From a checkpoint of a small transformer trained on Wikipedia.
Size: 14 layers, 8 heads of 32, MLP 896 GELU, vocabulary 2096.
Architecture: learned positions, normalized queries and keys.
Training: a variant of Muon for these matrices, 185M tokens, 11292 steps.
MLP neurons of a small language model. Each row is named by its layer, matrix (up: input weights) and neuron, and shows model dimensions 0-191. Each number is 500 + 40 x the weight over its row's rms, rounded and kept within 0 to 999. Numbers have three digits each.
After each neuron's rows, "fires after" lists the tokens most often just before its 100 highest values on Wikipedia text that the model never trained on. A number after a token or word is its count.

L4.up76:456478474501419506496538504475477476556394551525439554451491534536544493550482513491536527432484506464477556574521581550526515472501454527462498504560523566533569533503479577485487429493490571527385475466469497537446406460535433511575500526558553508501580520531487491508446528497560547462564457528462480541576487468509519461445511521459480436521476538509532477541546434442486527484571495478473507533422548486456468494522447513562507502606540523500522523538472500497477429530548511455478513572540377537477510565468511463457494512453430470552515519468507502496533558460450502526
fires after: "| " 43, "Al" 18, "; " 4, "the " 4

L8.up619:539460468541507540512504508481522516501533476489557478484460524511569470436509499542513533502539448566574504486520473478463471505436435413528499543458549500500518539538499516507472459457484521515506559490546521592488522543517496543478497484526437517415488515540511496488521442534505513459553486532473529543443549551559465433480476511468571461443491515502492519519496506584582515477484424474502464577545425479593477501455415511471459517481527516513425521419476413492539529516494452497489491543494513502497504467532481459477521485547559506502549475540456497483595513451473431472
fires after: "p" 35, "qu" 8, "ul" 7, "P" 6

L8.up838:466498557464495511422540449544506560455507534536479579497555498518488443478516497501521534452534522472491499422479509555455578427516573469571471508480459471533511588463500516506471482474473510578523558450466550515551485608475557524463545469521560486435559496529453480560429538403564557460455480535473519514463543447510521509538476493535475505558509434518498485466452486546486552448490536518408495402506497492509552536477484546399520448453526533532422544486527475533564515549461483515471542543518426551495543515493401471472459498492556539524582512494494478462502495489461463508
fires after: "s" 18, "le" 16, "S" 6, "E" 6, "t" 4

L6.up77:463442435491517494463495507469500491493568518496519570542441458514491452442421566550501453459508516496495511526492513459562538460466479436530520514502445490498536458429512457458458472539531513543475505423576521642531488487522483555484481471523506458481469529463458557537517547598415480418537491541556519508542435457600555494498435565459524522523535479540611514470496497447526512514462488444567467481516479545450461481527442448462497512561502528529498528534481497546535538535482440561504431476464568493506486480481476528541549497512493489535473500450496508498587433509519365477
fires after: "P" 25, "p" 17, "t" 5, "A" 4, "am" 4

L10.up599:485521535458482535524530458497502437465478498562443492555455534501600474501543472485484486418520411522501484496527535488504544485465560487440490512421446477490521479564495477499515531447519524582516553495566501484416450472496542463482542570481461575540506521430569437570477573557466559570496485498508447557563478494481506561491476455437429497508496518465468510517527544477550479515396569496541476526518462419549451497505528488498474551501440477515474506506473509535503505534474514588538522475522537418455480520479484471488465544507496502478455444462539509468576528520466484538
fires after: "on " 27, "On " 11, "M" 9, ": " 5

L10.up324:488494516466489453556508515418467520484460455534418523504433473466548463458493511544598572460450520510492463507528481449477474391514483533461548437434470527545523505547417542568429545560449524509517502459515459453499521550576587499494468469507494451547557504459574490495565501484544505484493490437469513472437538510515468463481481481391469515547507471546491494469511520535504474505478563488525574521475501460473455510542471419571471447551434567550429468557477526577507518521530513498530508508507508413511533472496540488440466425487510480502529490541494536550452538542463518524
fires after: "." 38, "ir" 10, "9" 8, "in " 7, "6" 5, "| " 4

L6.up794:467486488513539486465529491521482522511613572484555467425491498495564468459502469492517383502540481571466507491531465473489512442571531497549504496479508552577582501521503532535436527445460486474518480502481525467488562521432512455545475588554513536358503497534491469511550460517472540548538485461504455474521478526576437515480505512498439489523466500534486466546397538446488397510476478515493508452445460550583487438476490475421446559532465521510523506522475514528510500551447494584526449449515459527459499465536498538504531513476558428489533486482535507482528442522445535522
fires after: "t" 15, "st" 13, "c" 11, "l" 7, "camp" 5

L5.up795:436507510470504518530431463576562530559550537536446515557471464497583524562474533506459474485478517432473544486465556532518521516463497514569629483537481487453573478478426558469507461447485586484466485537471495543541480516519484515526476499479504495425559458475448520481481534461407566464418560541470426452498498544514499584479443589602559509503501478538528505459503527510435512513563473471483509510477511472527509475548529513479534494483489455513440454461502410479465576553532459435536529469495607527455542484479490455482489526509490541485439488505502513539511475503482490461
fires after: "comp" 19, "con" 10, "acc" 8, "Ac" 5, "disc" 5, "ex" 5

L5.up879:424573515455479549566538508456452557504458528462451473516431492452488456531507542488507526418544450421497536545486475491472490496484469430475506442536507550521485480466500604485535504453479480578536484459572526463474465503556522502505512410526469503433447503487444537502448535502512518476485456595448508493447492516546468565534517588581472573445479441503469507472545509494535565480517452508550551478492487428469463497557516530546504423509488487524494485495511528487433534503490464503545495512460523558466583542434490507570461491546492521481517479484502466492541563500572560443
fires after: "K" 19, "J" 18, "L" 9, "U" 6, "H" 6, "B" 4

L10.up192:525553475573476507462540554493481449520553491482445455558484486427488455481466540476479532514457530434561443481483517510483523399423462443512493512479448411500507462445474569499540484510480528519529544568431524531481561528514461508553487405485475513468558483553459448486516541475472543496508459511458469510476490513582446493525499501544508492513465533547559499422481467512497529541476495422603542487488534401577485489550533413485507496439517550489529477460498498547540519498502585478472567501529568501440476465467513462449541525461481536532602499490453462519520502545547509459
fires after: "," 18, ":" 15, "g" 12, "United " 5, "8" 4

L4.up480:507510502499564404525578505490441510488536581417505521526522480501508505488510531531439533583497479474540481536483476548515534519532543529503492459482540532478483556490429507444442454497476463526485515450528484520577494432524493486531480454542555467555464466492488521423464443551563462544515472535520480403529478460555496486504519455492513531471422434529432451396488549479522457521600473535554495553505488547492460428563478482556482458479477473529475539466495523540550482498437496486535511496526541525492473512499492542502508485485516410481475425429522464533534518459503558461
fires after: "D" 24, "B" 11, "C" 9, "os " 6, "R" 6

L6.up20:442496539498468437457442502437495505541444437474477534492453515588455478455440453450435479497502481498535471595491497460540561526489486439554563488479449475525545490484458522459442552553458478493511467458561484574569488531503428552499549533507494494491480490463544525518582499535553507515517479560416474476502560515500566481527483494536443471583511440507521461479461527524568519477445432536476503490495474479556523574475472457505483458485537566476484478467445499453488489501562514485537511484539488474516499518445543540513464496451425549510467527468543509541505508479524507489
fires after: "==" 23, "i" 15, "pre" 10, "anti" 6, "li" 6, "is" 5

L8.up89:525441499481424514475522491430471431591541497494486526536491492516537529516456572495495563531527499497510532482492470517544492547502494520528473515456502522466414508501454520537558546538468435487582607479512490513507496476558446503464467492512562487508478430504552561512560453538544470441493524485465406490456494457514458410524527513553450575430504503453501487459466529484544576463506558443507542493465484544479519490524481482540605584505431497483510497585558478516463551486480484437472428495519467511557534480488424423522453448542450493493447527548514560498497494467490505509
fires after: "n" 24, "s" 13, "f" 9, "j" 6, "S" 5, "all" 5

L6.up553:451482514484489500496494544482505554537546552480511440545451460584504542482525506535483551590480531519458597474555563522505514473490504467478559535484426495625494484503565476482433522458500478552495533438531455567515453522491573440532559464483511425551572545574455592451496458540511578421500486474531516539480460457458463554543425555538470539511481520506507546461473483463493515499491496519545474483470490467496502527609480433472509568558463529492437563526503549550526572425416521459480429456522461505498428468542494496575486508459471512519492463459501529465545497521494476545
fires after: "C" 31, "c" 17, "G" 11, "p" 8, "n" 5, "P" 5

L8.up446:481434496463443443453571469470510528512517465518445535469550519599461472505471430474520494558566562469510520521547517480523505517528453425577429436481467497484463448536494444544477500434459520417518531515527476486590456509545536558507594464463465444432446458526530565492480491451580517518511493478532538446495529513522523480531522550527520502500547461506529542467536514498503545509466560506462535473448489470437541536456508449492482528425408500490555503586554500522452440519492512535508516544525593436446476519463417479470422527477495505467475524535492493557463477471500440450
fires after: "\n\n" 22, "si" 14, "li" 10, "Cent" 4, "i" 4

L10.up231:461474533526470397471507460490487539500547519508534502503590405545511511429502483469509537547426511543489562526537494502488526472498521535489535443475457495557540497480461517547527482516528550459483496478548445528540564510495514449492462556514510492482489459473435482488511502487507460488524400517492518377572509508512513461477444568478503509452554447475531491490501518484558498450428499503512522546514459448480474471545417583577574530458466554545477453513459587550412564512478591484423496542530511514485500430512541516535434444547563456492531439433549481516540550459476566472
fires after: "| " 35, "D" 11, "to " 10

L6.up725:513470496399542460496359486507526433588515499479491513431484513541472560470487470534510509512467376547481464492571591448544486495513533533517486478475510550577487552520501454474521452532593448485532534534442461503537520494411469439476538512568523488489522404479497517607498532540513489509568502523449453535485488452480439454507551526533537490521583517563495525433481496557556477513481553461500495515448479444512505522509426520520555543466490515575510476523485415397513593477464462499538498617469522469512531466493453501512480506514494498462559549504535533546430488564497497523
fires after: "b" 20, "g" 12, "B" 5, "h" 5, "ip" 4, "amp" 4

L10.up489:555526456519463495482548569441525428480511500599486483496587481559547519540575514489579486546448474448533495506484523493418456500526514531420503485425510517547496556526472479549518422460482477582531478514522456497437448440456569493489460482481569481540483463480590517526493542529522480533501497501465514450465513504460524473481547492505506579460490462464525469495542511501471524499503514576454577483553467483515442429546476516562537473539463542552447456527535443496405437489579515485564555505513399564531541525456522462484570495479499495525455498527482496505513448523424533493
fires after: "| " 29, "a" 11, "; " 5, "sist" 5, "to " 4, ": " 4

L8.up554:556432483493446464484492457505465506520492528485461498501460477507477474437556456388544543443522445446478429524576477499522569530517461497460525494497545507491510476542539467545415574443463511484518470421565482440580447545459468517507487560510550536462515448498475535565543514504483548487551458470500545547506454462488511454537462554580515517522483453551502447430587522600490571465459461532497540473530459520532531524476487507546551498550465552529508472516478512519454548576574509479472471453497473447511493514551517529460547563473466478457483527492528468490537489522536526523
fires after: "U" 37, "S" 11, "Vi" 10, "V" 5

L6.up218:505511470539510470544478467440493523571480479542508481502499515509498499541486587630510473513518493508539519524492440495496476505496524531524626489524537488525505508432494472490449442519508502450445538448484587555559412519406533458495474582537490489547556466574454488498498486451445461563519440540526534501514488455545522529510459429443491512462446478487496547518498591527539522559475529456518532429526468452462456521432518511424485449509563565575517504558548492539519480587446475529522484477513505526495460526498493545531572493495423419510462457516527494485480494546457449539
fires after: "the " 25, "T" 10, "a " 6, "==" 5, "202" 4

L10.up594:502547484556493461522451472472552489465505587482456515429472520482518512542459436494442388479508483488480467532490557476486566509496577516502523522400543534503539456459454478505554461482516542523524503525472452492454502531500526524496494559518543540476490521511468577474532551527474520571475491512493431487521509539480528494480471500527490466461574517482493500486546494508525506420518481536514498524576431502465509507523464528560432519546446499484537498483531554450507591469504517501462502485487534533546529436473453500486583437542479438518509562436451481502558547464545578577
fires after: "| " 22, "to " 13, "v" 6, "ce" 5, "and " 4, "- " 4

L11.up741:529423496457422505422525531536513586504444509576494499503485492510482461495493565483510587482548450496444531445464495516487571467514472487505577480556484522500479532494545494502528442437528523473650559481496468485482506586455518484439493483475580496509483504512566570515517477501532522523459390540462500431534498522414471487528464477444552521476498521481531528493537511508476534452511438526527481507509438474479492518564495518493486442480485574493453491468517519536484437559566552459514492442527517436512513513496401513476470496575473468471505508500447501495505545467536465549
fires after: "S" 30, "L" 8, "E" 7, "R" 6, "Al" 5

L5.up491:499452485521461471464486476494505495521471454469427433499472560591523483528439476522529450565488559488449467471492506459525549570546516511529594464499417462548467523422450544454488530504477520409554480491555471477505466494474437440539494518394613472442465489549470477532485491472484542562488460488539510503551547515545446501485547504483505522529471543456455537484509504466498498549442502496477489515546542440504551512552492524509477507562532487487483460506508426434506487506524440471502407541433518447504514485532544431433445510512552545532548537470561526579495508569514461566
fires after: "\n" 16, "- " 15, "acc" 8, "Rec" 5, "ind" 5, "c" 4

L8.up853:514472429573458501439482512434471489556454517475515549470549494541542521459495498493518500518444508500414408474499531547443550560462420513524481519480539501489448442581460510557500531533547487472501466483541408473466522511535568466513446508509544487465531487455451518489534554452504514472504567456449489530528566486585451520485491610514532569469498550525504542461512567541476535516543516541468599526564500489471502493447502594496413494492479511554522426514443469508539520480458509467555456491464468569467453560511451487439494476530471488528475517419526463491526532475511494495
fires after: "m" 13, "f" 11, "to " 7, "M" 7, "and " 6, "a " 6

L8.up841:506438536423534560541562493447562481480455480534451482473527438516492490475468470505512539481462527566463546483565518491531482551508517516544491456491440493495523540489504571506421564527499466484521507470433521471432494521500452456495547485525505542521510555486483449548490498472489431485540549468447531552597501414505492483478455495514543557414443480535604393495486552461484467494528443488436549429428411510521483545548499456532529589461562466492499508518506495563431493524482520439501435519497532501506620465526544461450488484497510586467497508429469489559510531436527516524
fires after: "M" 23, "qu" 9, "m" 6, "Wom" 5, "cl" 5, "s" 4

L4.up242:525528489479529459530510525544502503558480487495566497442485485458502538445501522559453538493593416462491525450489459517513483481519483512478544503495425489576443490517516586568538525482516500554481541482505462434453516541461521440504469534458549542486519603488457584477527441466457507504478502428517445490570620480462472473497531503526475508542543438465514457514492456455486452547477580490442419522540474435461452434501580540585505491488533484505465472456519489496517523435514508434466570517473472579508466478447501497486510487582539555524531507450495441538527544484507507543
fires after: "wh" 24, "Wh" 22, "hel" 8, "p" 6, "e" 4

L5.up141:531516505533485498456527502478468542578499499624538504530496487552568531446530463535496489496496428526467497511491443581528489487528456504539569462517490512455438457561421563551482508439435564503471500511537458533515438503479528493500464475464486480472552534477484469492597445403528499496497461540483422480471488478479542539466430527502527516494556535449500504486511521499465517489493551508529503502479489456514488476493536476558455577384495536515571501510492494491579494524446508491492443465584525422556518468434467415532486452508467449554479424557529516517564509475458466442
fires after: ", " 19, "wh" 8, "L" 6, "J" 6, "D" 6, "e" 5

L2.up831:519440492469519469481558514477533532461528545504432490498451505570457503454493546487467543542509460542478560490496499421525576480614547516530538471526526467455499516456570522519507506519497457458526546455493528490501492527474559440495588552539522461538481432530520489593496536489558510562482505501520500475447590479529527483536490442518517499532465609474492545473498451482501473529415502499569492518474552546472482490470509533509476570468374489457487477531523493515389526524521457549483498519537454481457497554470506505484485547480544457441495435489532460499548478513549497516
fires after: "\n" 40, "rec" 7, "- " 7, "P" 7

L5.up23:496581478539445503444602514511521528479538534450516546524517528511464446484473453527526542488494459490524526452498562567488502484553524436480507508479492520478456542548501542551516530499444493539489518459511505483482422577434419494470475505471496570557483469509421446481583404535494523572533522467558524508495533532481491493504546533473513494560487535585473522527430506422538428493508533555511534518545494422525487515482552479538455456496541534559519477568564431523429504491475427514502485493532490569421531514509518437519547418510520456559497483532526465453493507479517514480
fires after: "Wh" 13, "wh" 11, "bro" 9, "tw" 8, "gre" 5, "Gre" 5

L4.up43:511523515428485461554565505481553472483481562516471514454456557434527467421556497511544471520478490508544512458507505529498459497507505499543497441476496524528511500530517524525476471542554519443516538496481461473441557415459517467499523453535562479557505516391578463520466534438475457479503487510481446546526512502508542493486491549540494473495463548532467551503565460424545563496422461493540452445563478463442429480541515446532430543526491554522464488531457581455463538539485474510431580427487496493569506477441489521520435460516456468502468483455501570561500479496494445531
fires after: "." 17, "| " 16, "M" 11, "km" 6, "S " 5

L8.up363:522570536474405503566483492492541573488485482456438487438520552575483498455497557527512478513473461518507509477465488567505617522485506513530534474508496538486519523486557527492507547527526494477493519495533555477542505523575447576448462552505510483479448544514491500544454494396504553475472538483514445508419539513519530513489499531516540531521436422514479517532506465475518470548479538474489525478497493437497526560566495511457478505428517518447555503555524533442506497519427531518485459478480467529527516506410497508539393493439504535470525513458458545568491487528462559510
fires after: "St" 14, "Z" 14, "st" 10, "gr" 9, "mus" 6

L5.up605:513484465474492492461535554553453456512537553489505560501530460508479488482501456479486555535434428485490519526536518517501535517474451470547543501532493488466485448527484542494528547514537551533553545508518493435477470447502454428485455489519382520481551523515508447545523551557556510504453479491528510437522424466554527454388468545522552422552513470502441470529598530427521477437548527514616453493477540483494526496441548492551551461408565499505450547451543491498481510545512482468496473465434517546452503457464540456469504417527492457508461496526536466460503526538491504492
fires after: "'" 18, "wh" 10, "l" 8, "Wh" 6, "H" 5, "T" 5

L5.up804:508425470488526477505552501411559508457534596472435472514452523475490488489534531509535479553493499481495531512521494555584503487535564485568534480479492507603459603377520578449483510459512485521548494466540500520533488470497538536438534511496423527516548506461470504527478534484526474491433551494516424481493468532588507555520484517487437432445438518520520482498442503537552508511528526480480465466479536481525559538549567550505541546521409530438482554488490513528499538466546542488487445480486457462517436533540503485466526511511534442526488431411582517544534493428476524515
fires after: "C" 23, "c" 21, "co" 8, "st" 5, "ens" 4, "are" 4

L4.up747:564502469429408468468549445531498420553493610505444408513507493568500552543409510508549535541529445439501532545550468493582552442462530489521497503460448481552520463501494490539436486472499537469530517564523472504451437448500508437556512481464537530533480557481509494516486536527522494495543533494511599525541545521423533449460527560544472471430502546482443431517526424464506476548499467453551492542560463442470549482479541462537490544527522550517455479544486445478484373500537500474454515438474502558490470487466476477473431491461530519550526473524546486465487481529526498500
fires after: "| " 100

L5.up122:575415522523503424534515455585530555520560497477494595467415515490525448440515493506516551598556484505518469502457433517503522500500465469510544459520600545492387491472478412477522460499426528505545491482518522474559514507515532424437519515511456446522496475506487506486590448507530494466421465523507535471491522523534512467513497489499479489479477444523504492446491446487558513511519491519512511523441559487461442480548540531606471507451530549538427486462474512506466508514509466566554482498531447543463562457493469503469473560575490516503537477451499482526478470542474507544
fires after: "W" 18, "R" 11, "D" 8, "c" 7, "L" 6, "B" 6

L5.up214:572534485584532529504472597489519566487485485531469465470512466450483415597508510545466480515498521515498491457529512488465482434490507563511535540465562491536497486455472471500548496439514575557530572540500512518530516480491603513495508578481496502495460488497529484543540497510458455415475458517467440511522501487449537508538563522458501438483540495502483474457532530556532481580509472470543525529471470433561507536533486446473453462455461469552535427477525484448490458522500511504483531449499491556423482554482545462491473562470511425420495516499451519454496471473506502528
fires after: "T" 37, ":" 14, ", " 7

L8.up236:488465475456513531517545499557497535478489484506489517457510441493580533543459508507469444545456537506448388539533534417502507512466419490437490549465482531515532484408497517509468527509496517507493546439547437481481441477542501441487473447472545522411495465434469465542403514513475531528509511494552538502551512463520550563444539507479511487492511534526467527524534498538563454573539450499562536548469550536583443495492564522484514503505514525588440442538494459474531536536459504475539498527541522436475532480466527466512575490506463480505473448472485507498482499559490426553
fires after: "m" 33, "M" 12, "e" 5

L5.up735:498506474506483536511519484466509527491485499469498489486514514571522537477480453518523549480502522473539492464541480482518462531469464518479492427485513436521523484494475514472509486541484528523421633465555481461448508451465592564511516473480466464508472570518430565545533486494551448481509519502451474538476473523541422495548439531479439606528561489535476591516565529432500450495537508537479478542381535499488465482549531485512501527522484432554476502537512480485522544494539490450503490544468577482553481470485449538411465465415506476532536432473531494541437503432519471493
fires after: "he " 14, "and " 12, "He " 11, ") " 9, "0 " 5, "e " 4

L5.up347:473614494527556517507505465467404537554493514487470565569453500453449538460520587463493577487493451449464504471551485532555506493498471505534478491418424576489555462508486526511444493526454469518484502489435461569476420483511451526506508501461401553498529519488495546544488508459464520470496550536521610512460491463562447433470487410507541496500522465498494520496488476514532565498537471552504573542533491436483529523498455578493469511502459451540495511502513489559486583452536485511495450430481519505476533485516486456431488518551527483504479508513485498505571517417540540507
fires after: "L" 13, "O" 12, "S" 11, "K" 9, "V" 7, "For" 6

L8.up46:518443454526508512539542451512486500459541512534523485428512477500488464512565401516469447495539456544491580483542553528538422503463500519417454475501547495496467551437482488441470520577511554443598466470458467608481489521601563484495471466493462516486527466524485520524515489545523522497462495638515521525505515461481479482427500470574544522450540429520546459530455522455506497514536479445497564436454464456441457524544497485449488463507537469484496510486503514515511493537496477484481550510543503477476515476456495536540558543534516534473570545421468482510527509477524447427
fires after: "m" 24, "M" 16, "em" 7, "b" 6, "ob" 4, "A" 4

L2.up612:587490479473543550466460570584495450493516492537546461518536434507515527541527443505509467420469529559482515455489459540536442529502433524527501549486468511530483513481442437494467525556477505558485557511572498509423467490514474490505508473516463487504570511503559479529455507514431489472481502517568416568573553559543501441544540521491518439418528438548499498508457392528560528469501497510482512570530498554521564542513526453530592551506516503493434435449496536524553465476547547460458498544527446554486508479486499528449460566496433506483489506491540521548549498456512512489
fires after: "| " 40, ") " 9, "\"" 7, "the " 5, "- " 4

L5.up839:485558459487509457480487545532499532492559471501562489493582469477577508527468490427476499472529421552498495541488530509481414431497443514582539477490550473540546526461454506446438553540490460515541489545509423525484438464451542473479454531532519535428481525559544491509494501482438457445488464463489520545557539456507501456478510475544482513451505607525442491478518506577536477586448494462495469469483436462483493508540493503498508511563513452518576549517438462523463466562473576463524484544534462574501547441510518554530456515462499492485487502533516457454475539456574566452
fires after: "| " 26, "the " 13, "." 7, "s " 6

L8.up269:525549533541530426543493495545560550498541556481457500530465474467477520578534486484521484507456456495474548510436499471475481511522512515465476530463511446566476506526544517467454473401534439439509553552422544478488449550571523461533595498435524532523531433582478514519533557524493518491514482554493508533498483443512571468532539543485502371500526476510483464453514506446518437457463483444496494482439552478407492471589601506442533529458525474515429521511453497557441469538396456511524529527486474483534416517478524466453504480480517462461486429527539493521527492523552500582
fires after: "Ch" 15, "t" 12, "ch" 9, "T" 9, "v" 6, "k" 5

L5.up728:501475501492510500420507481570528532472547483473528565456450500512456466479553572538492523490520486494449450477536512469512481538523461523558570509455484546575499548458530518513549488467524447468465503495439508499515496483518507440501509481424476473484545476476521526484514447482615507444433530545503502474485484467521458477506604587519574475469591462480522512488458460469453467548483510453573479501512518503486499502449500493480510560488426547487435463515517463515530556471534442497421422539506450541468466522509423455486482459504459474524577440511487475542531608481492458473
fires after: "\n" 39, "″" 6, "- " 6, "C" 6, "0 " 5

L4.up416:505501549436452499583501498581496514557482481445492493524473422497515472584538550501508503544596457568495567477533500497563487510517505545391512488496541498506490520540453489523544460540483498535445520468512484553507481489508489513434625569507564504500498439407506490533513475533548509423525448465478477483517515554507547504478438485509457545425469514525528546472494508471442541514494476424525487488518481549463516478472516457512455406470482463570545514483477496460493478486470445528540522463458496595546545426503446447571478444606462505508541521445490486537558617447522532543
fires after: "N" 14, "S" 14, "P" 12, "A" 5, "Sen" 4, "n" 4

L8.up53:488522482506489524488509510485391471581434571507469526487489505529491462580531496483518507575558484459488573465449518547531458495404492499476508502498558536552475534490464544505477524542421418470545515496491509485525467586503523504454465503477535484456459473550519525424547423482466531561534488412504531585529466458501477483539457553484501466517516415549517493492476478502524538504505475469446528492515441579484502518527466546560515477515493517472565524485503528461557531443458428567499440538479501499547521509504533498438484513612452530522453515489550420571552493468465448490
fires after: "H" 36, "h" 6, "l" 4, "igh" 4, "ah" 4, " " 4

L5.up454:460525549518500485574556469515492484459442481448525514449461502490556493502531516543554480471471464547568526486520512479527469497488502432498514565492558457461446439537445433462425483456553449543520536508540462540511426531543497499458429531469516451504476435498502537475518502487438427473542522529520534479471496580507519539487524540536503493454562492485488489547459543556479502537508535430468475524428463478453516550635486452529581496563430531489504555486459500481512575472431481538447500454565538513574478533542519482469496501462546502515462468442497465492503459481476471499
fires after: "P" 24, "p" 21, "a " 6, "ap" 4, "B" 4

L8.up453:520535555532471540503502466479526550487492513509501507489477489478483579492466609574436486485485422516529602460502436511492460539496487499466511482503452548489402507513520525500501455462385605453452526538560505517493424509503488465480522576530476466481550515536511481452482522518508471476510535490514523477447505465548498444463386558515510574531505437528538507532502509529472534477509518482462502534532468515538503534446484522515556518531517577474447514486493466415491505498550382471418519499470539530467537486466496516513512474544593532485468562509483471482530530410508486550
fires after: "p" 24, "P" 7, "h" 6, "f" 6, "par" 5, "mar" 4

L5.up814:508510492448510542493587521487499501554508569504422535464468462466539481480513526496534495496443476510540567453528501433531443529467516520495507552569495555543528484580551522496439457565449508471496513437490476570432477499476496499518477508448531509562585550522477461482508542507466534446504514484487510512507526591566463516501490465444460491436470531530535535457420510458567518520443470548453511459504466475496494567534509566462441425441545438492440509448487532501456475539442582532519552449487526549495523450545490584463579499422512565513474567481483447523529459486439485465
fires after: "M" 18, "S" 12, "s" 10, "O" 8, "km" 6

L5.up273:503533492483524573485506520500522427440511513508509565458413513500454520523489511549470475456549462524484476514477512460495508519441456469534487481455561454551541524438513504441500464476528561524501529514514551499512403539495475490469504563528528548514493538460458452457458484525463555440488520449491478487510452497546467496566484556503524471458511490576465459491416473505526541518461539528463490540510511473582463554520489507478500529477494590608486575572563475456413494550550490545483549479513547491479483550527545584526521429479491460493494495486407503499513447520467472526
fires after: "p" 21, "f" 9, "m" 8, "v" 5, "sy" 4, "l" 4

L8.up507:393571448485534519526525517461520471569512484550526511471523500484525543503490532546563479512610481489394512543404570507518494466497499486486500563527537457524482515520484517506518478493550537478557524433507493527422476491492556472499522482492441462516459475510499468432461475444474514540552394504543500536506510541515525487495514543524532462547519554505531431484484472486512485430531493533464592494592454546537501500548560507437521423480479500552490584513446481570526414469465530499589476435465501493474437553440500505501468476553445528475462483452498444566545527416470478561
fires after: "s" 14, "t" 10, "l" 9, "S" 9, "T" 6, "L" 5

L8.up214:453567541536547575540480500441508552530495473438548481538499523517549503536563496441454543531468479491490525525450442479550487451474433534532519548504387532487496478500391510422523466512469501462469529498485539556489445392505557487521495483506497474480482496569522444499420489495511524455562476455506434577489554531484530582514536515558532467520546489538529500399506487450422506523475537449541479523475468490509478420478575449527497528494442442405507498499468490524522529489498590507465535459556489503575436494517487479429505481541502443486518495466531525504486466455499508505
fires after: "ac" 36, "at" 19, "Ac" 5

L8.up760:465512540549524541551467486607480550397505489456512520440464523492475486457498574577571558506453420515475539541495504572551482536492458472498536442517445455513509450588417492485481493574551496517502526517536474459551470493484509431529444491503508504439529542487519470465533559466520515456550484463431492575441558478592489459545523431497564530556436520502507452510520450448541502500529503521482492500532537421531449530484507526502448547466493549535453473484457484511503484546490474424448481555474495466444487452521479502546487474512509541440503504476523565474543517560524526511
fires after: "St" 16, "sh" 9, "fl" 9, "st" 6, "at " 6, "wh" 4

L8.up203:448500531554469562422538469539478493463484520440513478498506537515456515480491573539438399492600409492489465525543499468432516492508432520539472523450509474494425457467518529556522495453528501500518464486494522543548489493479537566508443416455507485509549460493494487535540446530533452534503504439466540474507545564560534495561441482493556506502494502478479547513589550490551492476487489498479543403546467438498536491491457505490529483504492532537510516459496542614499492446548505507552578458511497512518411532513490481488502519533536446486507496409480545496515505528480512515
fires after: "t" 19, ", " 12, "s" 7, "T" 7, "st" 4, "h" 4

L6.up376:559483387474495462516542537445411540532450541479449584471478513511398527474523524456483449551496512544475522528529533554536515495479476474528545468555570511509470489536491529523536531524469498548536538534549444506456487453499509488512490544542503520436486509561517454425558516521456548511447499514524486566515529521493461483522512556562530506543577558528502493521486524432481496518503419532549513568487429432533491507497501513545575434492398455495497527406507442503549526535516417478524459556497610585423537437507508450474437502557472515445503470481477461509528462549462583460
fires after: "l" 18, "Sl" 12, "G" 9, "H" 7, "L" 6, "the " 5

L8.up736:520450571524519486524532539436444501548506527558451512515503516474493516478460478511532558447511482471464466516515473601548491480495514433520483520448490491483463496443496480573430439496471452499497483437469601530524479466533571497565488462471463419514500492590460508574542552553527436469539507458386504514533523484484464428547506443536469568493552528556492464491495459490503592550448448502498479505541535415460483515573526532468539486509540586528515499419488543494504489500468548454534461488469470451505599481446460482519530524531522528564454457464429524487534479511495517517
fires after: "S" 36, "s" 14, "E" 7, "con" 4, "Rev" 4

L8.up326:540474535545493428489421429459436548441472517416468468537487482496470533483526624448481551482471487485557557490485560477498497573502455447524490513394508505529487477523411436513462544492577504583518499468470536523422487564480471513551524493508559427439503555484499479510470566515468538489496476462405415555479510440527503499473567517507467547407464470562498480472525529506424476573527516474487509511498485446556516546475532526458577510472528500416537501486468524464491415475514527448509528495502458533471589543438429551455511475468477516535546502463493522538434452516576479504
fires after: "wh" 17, "em" 9, "f" 8, "m" 7, "im" 6, "F" 4

L8.up159:516449485505409468452508414447437475456496528533504619490503527581504588491474499518515433590534488548528552551415424509489459544571516446430473486460528478495423480500435480521490460532527506517517523488557504498413515475446508585467542488459497498495534508544559542552473582537514522492514529494461515496508560519450559467406459493529487509446560403506511467490558517561501496530446469517504546402503488557438497537497434499515433494497538544502489500512492525476524420535514513555528583408463473558463496470546496471467555537518499516460514519464514490502460467493524557476
fires after: "t" 15, "m" 13, "T" 12, "one " 12, "M" 7, "i" 6

L8.up516:480478466581464463477537407512471543508515483530507520428487483524472526511524464448566478549557552513459539509467592476472498539519521559537569535584471514546531542517534503473416550497490495543532486492519517464473484481524479520516473480457514490508502585476542569550452482460510444459585415515483458528445578504462430539486438553484476581428483516524546487505490448491512539470571478475429475530466496437528524442560500542518448488477505447509493471549498459544452403509479521450463484500496477535510562522531470576553479470553583410501476525489431452490520554485411551441
fires after: "is " 32, "was " 13, "=" 10, "Mar" 5, ", " 5